Weights of a small transformer language model.
Size: vocabulary 8192, 19.6M parameters.
Architecture: RMSNorm before and after each block, rotary positions, no biases in attention or MLP, tied embeddings, capped logits.
MLP neurons of a small language model. Each row is named by its layer, matrix (down: output weights) and neuron, and shows model dimensions 176-303. Each number is 500 + 40 x the weight over its row's rms, rounded and kept within 0 to 999. Numbers have three digits each. A neuron's up and down rows have the sign that makes its largest values positive.
A block is one neuron, or neurons of one layer that tend to fire together. After each block is what it responds to, as a language model described it from the Wikipedia text at the highest values.

L10.down251:466525469469508557498587440533466439525485484530529493477543444448580546506570488585537469509511457519536508482488479446494401461528542518476516528507539497492452499505439477564523480476534479468514535479492463521494468428426512426520526465447488517496544582473465511524496503581546483484507472459426434467494481518494487495543514622437528468500450561564526543572471510422545511527519
L10.down589:520485477418474540472475485476482451439498497510506568466522530482477475530493485530431515534483405515528516469483482502494457478494507556509505527517468484547465484492563493412559470506468514418519514522440504554465506394496511401597501473493527522494531551577523491518465546558517487456566534531476508525516435476518527480531490496569516544440524557546516519493416521492521599434515
L10.down667:490441473507511493457577517465464520524517534532489444505504504531515523500499495528545532494502510573542456510444477597492458528490460560560539433508516522540454469498454469501524561484478559533483454497547482516531472464524576544457494534455454548530515521496419492532450593508530465486483429512498599511502414528553505496556495501565486501502480505501464511522501565555477475464557
L10.down739:484509466465483523494463495461508564581467493495499523496438476494540527571549516600503559558532465520549480520497519433509465452552461543494529484521499457516465441543453494541479539505521453548491481506518410495501503466434554491533514519555511503514525648460508531514528529496453488496497467436417536495522473496528471530499482463435514487477454490469490484542534511532488518492474
Time-introducing prepositions

L11.down312:555564466478467581539524486537418418542450504516484537515470511480471530551503526515536448488441497531477396510432542524495526518444538497529496493502553528536499481521501546538512444501459493380512494461470537486524475556533607449502516544533578547462505513578553507453478473469525513587508600480430545499377541446461466543435470487511529511503535490552585523452430462518560462497506
Article "a" after prepositions

L6.down137:490443488531514485494492531435514476509497522506508537442512501418479469471490520549492502567496578500503463465525519480455538442515497513458506559473533487479539591536474503465453581410541513514513472486493531512479448476469495513531498531542520502465487526467531475550425488492478408535566557502489559501498476547501459490455560508442454494560477472605514478519555532501449535426509
L6.down147:451573574542540471539462534536494525487588490508444513477503418511593504452520459492416423489470590580459528486546553484533461531511432520420491501510507547505501433484529407505503524491499484511540534461566494458430538509451478499379558430482498510486470456488501502555529507537533539535468550448439530490483536502518504492487500499514477475517512488460487562495516499519456471508517
L6.down199:527558453513532545510541485460468494565527446515502520503531520512449528470484506494486585578487576553521519545522509463524504517458480436479496565519464503462572575461540483530469527448494487497491435518404463461411544472534489524506504543548451513421466486565523539512519444465450500556590561486530518482503480444412502440446490500556498432494512544489471498453540494493509520452574
L6.down243:543560451563550513493527471492484518494521534586510487424482506531446460544526565483544565490421500479540581512496567547528498512531507521494510485532484454498474516535573517484484419532515531549478518576539572475507475412411541508494464552491500471474477515499477521461482526480561467496485457567487461428431496507549506494453563548465500468400472505539492574486481535422484512514494
Name completion fragments

L6.down136:452444583515444488492428458522489522520483511477530443582451492555488439466470523462420498482488488534520445449530488468491494522490518488461503514528467513562433494472468506468459534546487540547419476545509469517433461534504493491424506475512468524533482484446457527497531508481476497494457479536491486471521444564509509485519477516539504532487459475502515549519492482444497551476380
L6.down313:445442541517522473539487523526462467473507487495506534518481505453509544501470488496586474456420507474441587527535455512512456509566522464481533525506499501520525425451473507435494552521469508524592429559432574476474409457494505502538503473517510463558480488533476536472478498452437439531486472461448558524550603453525551484448558431449520511479527494469516498548489504493443534494543
L6.down579:560473543466461619473485560519558498509441509535560525530477526525451550474512506518494435541437523538481527462439526492457494552546509519448468552452488559528501478486499514527458555484518448512464492505523477510458552496494530523573526530441540519490531509415489426459409498482537497484563488500516494480505566493504483531501544472573440503479556584490598528490505480443462509563484
L6.down608:462537504449507487520506518551485562467448490499482476522457469439472476543448442516510418515515499469507526468537542463504539489468581503462508452575531512427479518484496537530534503430512460477511510519420465513476444465465454524568499500466517506593525492485467520482586522482484504506458513551516520510489452559505433469533487570476546471528496520470543487576470444517543527476481
Quantity expressions

L11.down623:498493496494531536499537502467461458477469524548413501534496500532510585502534523449541500492524584481526482462496492509426498551423539515474519554505454456526508502514462535474495601533472509532556461493438470525488519515467470507476502458488527564494453525469495429386470460433494514463533496483501478467488474522557458482433636539538537511489479511446428481441566489467510499465468
Head nouns in compounds

L6.down76:563519491541501481483400473507477438449495467538520502503522502555544578550540513529479511496521420577483544494454554527527483445534473456470600452483443513495525453488462494550508463538481510529593494483493541472453504447511465507507425477503502493532505479541526516520517511459548546409525536540530419442469507457561544579323476517542447521485487484435472492467522531504531423510542
L6.down220:541549501450539493463437576527512512512521564475515523458498487575460464497469512647424522486552509439484447483492548477456569558413576483479479552490446529475528466431525561517549520457476508503549511530514579525509454524516455525561474513430522511484489464539479493568577475527464532558580516492531532537472473520476470512463557528563495488476474482499566500470594521483551534529584
L6.down355:521498501497491449443524520518521520477488461459497477500483548435561579490548515427500509511509486535515447515489504495478526533486506489542464498517509531523471532572450528519588456516588493566575514427521464511451515548507520505487430502542528528531460542490520511415481453487554485537515528534533520444573489446493489511457395538476585459529443490524527498454572434470481448497525
L6.down638:478519417543517505469457443549423477490518470470486455474530503453449463498513434443475495444539518462465547501529436462537491478488514480492495468550493520463457497484497448485542490494490445482505489486535512443489480455536480542473551563472514475485465467454569405461508601474513508464482517508485538572488572512540509470545534567451504508461435521497478545518502606556565473467546
Apostrophe before s

L11.down4:497570473435458551503410498492482450557468486507484447523487490459443498443510471380481513485559562477460516481521475473542504404551511494524486536516429452526484550514578483499506563425537508542487500536475513513458437428563524508434542453564507522411499494507536490547586507476502449519492510492508456529451534531469508504465546577479502505476477515489494459489498531519483491550466
Possessive apostrophe token

L11.down714:476536464426468434484507445489472527482507520488551550519536520533495469551420475465534517512538437477489469551485555487438490489447442493524475548521464522431503610444468541488557490546469513444481541530506470479514485468497450588567491458557516584528502473470510545510479541508562516515535608502522503506481500489512562435453479454473507542474478563455524483539518462478549500485466
Quantity expressions

L10.down20:503533508554520489515498612573481550493434535504494500558493514503476538511503507477484466545549560573491483489574487446534513491483535523477461455457400515542462509486527462408526491559462559534528520498491470447445522470519502451396486497449504467508447508518484480559469497477512548502638498515473405474546497476492469501449444539482573413558466473541488538436531511543501504548499
L10.down343:507464490527483452521526504524536494417553446541512512462544571476500533553447551516497506504465513489475524483514484434493511562528494538449520565504473514456593503491553515504486496508558458539612453491462512433543468533550522496471532514479459497504425453510463520498553489529454440479378549559503483475524545562532489506457452482409548448479508519579496493457495498507542453489513
L10.down407:512532529449510486489485468440589526559526539479507454517451487459508524548430472504428435458426504428514518516548431520538453542450499446442446467496562410469469501552515571476529510547401501537484544459510533533483474554538507500559508491479466590500475433471536496522583547511509489527573554488505550495471481508425433510519451455487500496434510483515480438493511549486449480461513
L10.down410:474440456486486541609484470518540522544518542561468508546533544523478481552501530489492524471500530449471471536480499522535467510499493507548546428490492507650527445487506471513516486520469549488543461521482491587547482493516494498492467456491526522536477497416513500526483471542527470534458463533482577496522451520523475477463504537493515496441440484450487463456437480481448522507505
Possessive apostrophe, relative pronoun

L10.down194:482464494451554503484516490491596489546504545509571537477437550543534470491514468485512487494535475510472560544521560471458594500399474512413558515513535466490517454487445597466537503527547438438526562458536451484527478519522471494499480467488460553498508583525499506489500533489537480452482661489557510413479468499481519537532515493456502491462533482508548459527467446546419530520536
L10.down373:480509463481487465474555528524466542583525472521513569467473501530525455507548541507514504547530430490547532505536504461550602540472487533456535529552575472502460511484416492514458514491483513427518497523537465496492469568558495485532486519524514540474450500503542532478597565441491529528489571471514520433576446411501521519408544512475521546558486545564492491535553498593494476517510
L10.down411:499518528498530531520472543524612499541558488491494528463513541501522483568518481565483554524470495441447537518583502437500532489407495482371553504517532510528473497512450590484544480479515482452469500527576531533517556423503476532470506508545532495514484528445564558513542512508486442516552610511538532482472500497498531510492475536446506492545518522492603518460417454541490513524491
L10.down463:480448479526482461480529494480464538519500435525458493450502526478518416463510459495510490501546556402474540508569432480480531533469457471430505515491415463530426483526565460574413585437553467522484470466562484494531499547491432531514460487559516544480550504525523514490438483535444541510525556486565487550481525511448558536491478542540513557545466520565611560475577493490506465538537
Determiner before noun

L11.down571:534527460528440506600470466472450504507510518527468499529551456517550493528460493446500493456499471517486484469537451487506522505543568545395441481501382528553494538525561483485491481523500529438532474493519473457430476453503485404508458505444534412484544487495526506508478463519448472467430494468474552479500539554475476523542502529414491513447429442472531523442517533447494479517458
Place-name first words and digits

L6.down190:402512478468434493522517511494512411527496484530498586478442588470552506488482479520498435485550528457471518474440435504466537483511514561482497504464498560550488482540513517543523509505471496435510416467507411476417506485499464528508466439453538496586523456464544490488516492491450481582441486457497450490479502523559492479490547518525461526452515407449529479505497575482443515469529
L6.down340:381587575543516535506526522503507522488490497461519563507505479534555516467466470528523515555565508514566467571501491448467504515504492532456525427506479498460557447476496505433493510524536489615467562490488534480462507494476488502449442503482532479452508431524439547491455547506550490438515534545431518477448492557493555481473498444535499552491521451554470486482447487531441512505437
L6.down341:500574521496565468534417543513458473546430461472494412499474512546482549583517505516482582522475521529436449521494458493403513532567519503516519523504487551524506522503506465437554461536516530568483517540466507510473502471540470415446476468499535467486470538465520477476493483466520519533481470492465490542454541468485512511524432495524468509467523537480458549476471572516459506488556
L6.down530:489498516523441506531554491393505570563488532532500427446554428547465572493534469438513535515524476561502485492525447474514523485511505494510533480470461495499477496482478514546533532509534507480470504524479532410485481538471474416479480545565439440423493442485523557554522452556461479467524464530475517453532547577536580512554577502505507508497466596471490557556494473491497509481487
Name-initial pieces and "on"

L10.down345:512465561485460480486428491445458517551531498430487499528541537485525502491574529419513459447527518486511568552524479413508468496458472550507481466497495530442480464409527478477469463574470453478466558500470459502538415524516540521424574524470502482554537506491419503485558508518480475524497584416526486529509503512496454475487487446539488530569500490561532486517576414532452496543515
L10.down469:480569513535514494533474482522502424473506559475514551499483472517513523427541538473464464542436474532545486494499411490571496547520500559455538517540471447520484454539526422491518434544530459468550427473485477555407503537528540493416550469468537499560528483535539558512523465516461507494585578555493489489498545499472489555465460522520495532464491456492470526583538519535465406498488
L10.down578:420499527434532533483556452523521484477422555456496463450448492573492532523543522493513454515583555520490530509495466472551468473476481528517476489579569420499509528480487484447527451485470441485532517458383500488488513531483518531553544545519530416509436496445496475529514464534459521554464460588554503518497472466427498489436509491514475530526517468500504443561464491492480490556506
L10.down815:527506514438454503483569462426503468521459497517582512471511414492520475489408522545510442535504480442513462527480530526482475516571452465494515479511489499500544568512544536492485448559456547476466538535436514531495403536529499481455536479444535539544510507519474521495513507484524461486533453547505495433500417528483446474516499490434503496551486531419452475552488405497400499519519
Closing quote of titles

L10.down316:425490478527501490531578521484545515493502517440506470463521577472496457511521501555506509509468592509464485531537568461578468470420499487504509512493540496466456521572485515439503503435530564504455416541569525516475478520544487485521487454489450537531515524464505527561472535536444477498557511501514565547475471445547555546529489415452482464485519516538622529435500511521504447571460
L10.down471:444573505407479385525515487533466489505529480454524495533532473584453488521435505549539486514437467447499573490482583508505475520493526546478496475444506505457450441563421492554467529529514475534513532458538454454552495497485486467499486498494542558531510485476434461505497573502491542471577474507447512533502489436549490510551489443487494491540442522478558488506503449430496464500461
L10.down547:500487573491511564556500567489464548549448537522491484516515566518507521506512527536495593542445519422491498537517533501490467474491513399481518469605569479427568428534479473468469574469492455493490474524540464498485530420568481475520592432465493588557479473509429515573465489588482474523504529430598442515475480463501498573501528456516533529524514535511556482521534493481548482502454
L10.down760:490438447511500430526504488490567592501467483510457530470526489537566466455479492474556471479534497456451473462486483511527534493390499475513508580489449460479525605484505535520517555413512512488507557524516479503565541544502417528507460465490544531521518547434498513484506510515497477470523577557417498505441456490435517543467515507547542511540460524505574457443529494481403426482507
Modifiers before plural nouns

L6.down211:490469496522457494483518479549475483501461513498528569482512484506520506480499485469518449477542513445446544504486480580479545508373484470534535585482513522449492494527535591528536499470472452425534558471524497574506445483519492463546515476475484589528516471512521496526496555521462489465460534510574581470502540475511476539500533471494574510550527478488592487522514448500525463453499
L6.down362:573446544486478476561480539455507512446452485543490511467480516464419544539439502499492500427504497535507495499522458520482537482437440436558435552493480547540477472560458470553586526501498423533518484498486536500526507430511484529497547441462525469467459474526520419567475542450527511488511531424558542497550496455588504563513510486458552535470585475475577524523536508561548458496489
L6.down422:500496515496521471495480449544509476493491513491496551480508531478507475532471489525506467466506512502502510530517482553522498477386468427519477520517513539426464521522528586512495481510486510404496543489510550529530484448513510508566504460485465581489500498513516513504513556435471476469501502564533508507499503491543464497515467558463550508547478526479617486557531426583528459448510
L6.down728:470580494497548535458535499530514494533549455440496508541552491522489523476493490553557528498462520530511565431498465471480502531476468524499586483503524512492550479457514543499501474546482449523529558522446531518543500508495497498486544494556513474471482471491488495423521572557528562539559482441399517527631496511535478479513542489485606489528476526523471484523557382539518511497549
Determiners opening noun phrases

L11.down398:486434480492475489539396522478493577475452565507497499525513491437515452514498499536512505531528532503461440457507519451460529528509531577487520480602536477548518555583538493451464543428562501511499528517531508471400532543505529446523553576487498454436491421478466440485486541486550459458495479494526520506424526487470435471482455569525503472483436534486526412505507421550463507534484
Inside multi-word proper names

L10.down139:534503519507472525550534498513522536492468485512478502477511505455477506504535527488496477515500501507432513428503516387533483419502449540471431490541557450437541491490436483444526516480526523473512466542511493534460457461478508525390544531492495550427600549480518540523444530545495510467615497413524543490526485481463495497441393550525447531418473464498416502468481452561508520462463
L10.down247:503480501579515452531491493517545451481551453536519474488517497563529433522542505547505563480488482459554590445484397557471508509568484535470517484489489522501495570530443520555452529501515502491509534544513440552503509452451496445516502491449540513509400545479481516467457560525458487477559479411476459479584529478578491593495565470494460563462516534517506537533532586520469475516484
L10.down426:502482481454451465492539499435497554540567467442489468483479512530543537510522489558564526589457477540484472503605419521528471464513469518557467512415489454552476536495467482499436479502516519497454462498553444535486569471455484492551535461483523491474514500455528559437529530514489476460580449535538525534526465484512486503516559447522476447452470520498486550542498516450560560547495
L10.down556:518513535589521483534525511574544528458480533436496498448491464481471485509579510513505524566489528530455502502522516537461569516449472494475562496445499534485531462529472506544566491467462438472498415487542478524445535543508492553490492529447424487526494478482582520455474517583425488514510493508432502500462504543483403526484465394508533507541475489480501439500558495535524450469642
Mid-name tokens in organization names

L6.down97:518486551525504560390465525446532555514484552490515523491518603458479476494477511528477500460525532538512507552541426506496480511467571517474495529505446473549538439478450492493476447509492532460462539496500459500537550520515524558495518562468529506482500504554487512500514459458458522512519585558552465538518470533461497461467526495438528473511496455483466468531590440551497469466469
L6.down146:486586444458464462496497468489460486534513596464515528539496553530514455496474483547551439451527529490472509472517505494499529474492550509505485463434482445493560539477521558548469471516508426498528510509511512550547544597511518549513435468546556525527549525534528503524497513488537437500569511479534495494585496456447520549532485460532564481496526505492473566528492478447493487516458
L6.down260:528500452500527484461461469492570405551524494561488513530518509595500466488460499496522524522478550656526495499538487568502543500485495482540547561481454539537545527536516469486457501521528454585500540541495505486491540518486446474490490555464452515518546431507469516449496565490541603498484528467467427571543541543625408503520530445507483487491526516534487445430510572546448432477547
L6.down633:446572547545534513461489539501516525533497516433503482552549549519552476474511515493518449498557543533467501544469481535519511476517530480549385493461493598561474446472522489555539493482504497470532498457470564482519551461535478558527526467528504531482475479486496494497529531472489539499467548525514520447503467466519494499525534470457451494536483517521519445572570460484544455515545
Closing quotes after titles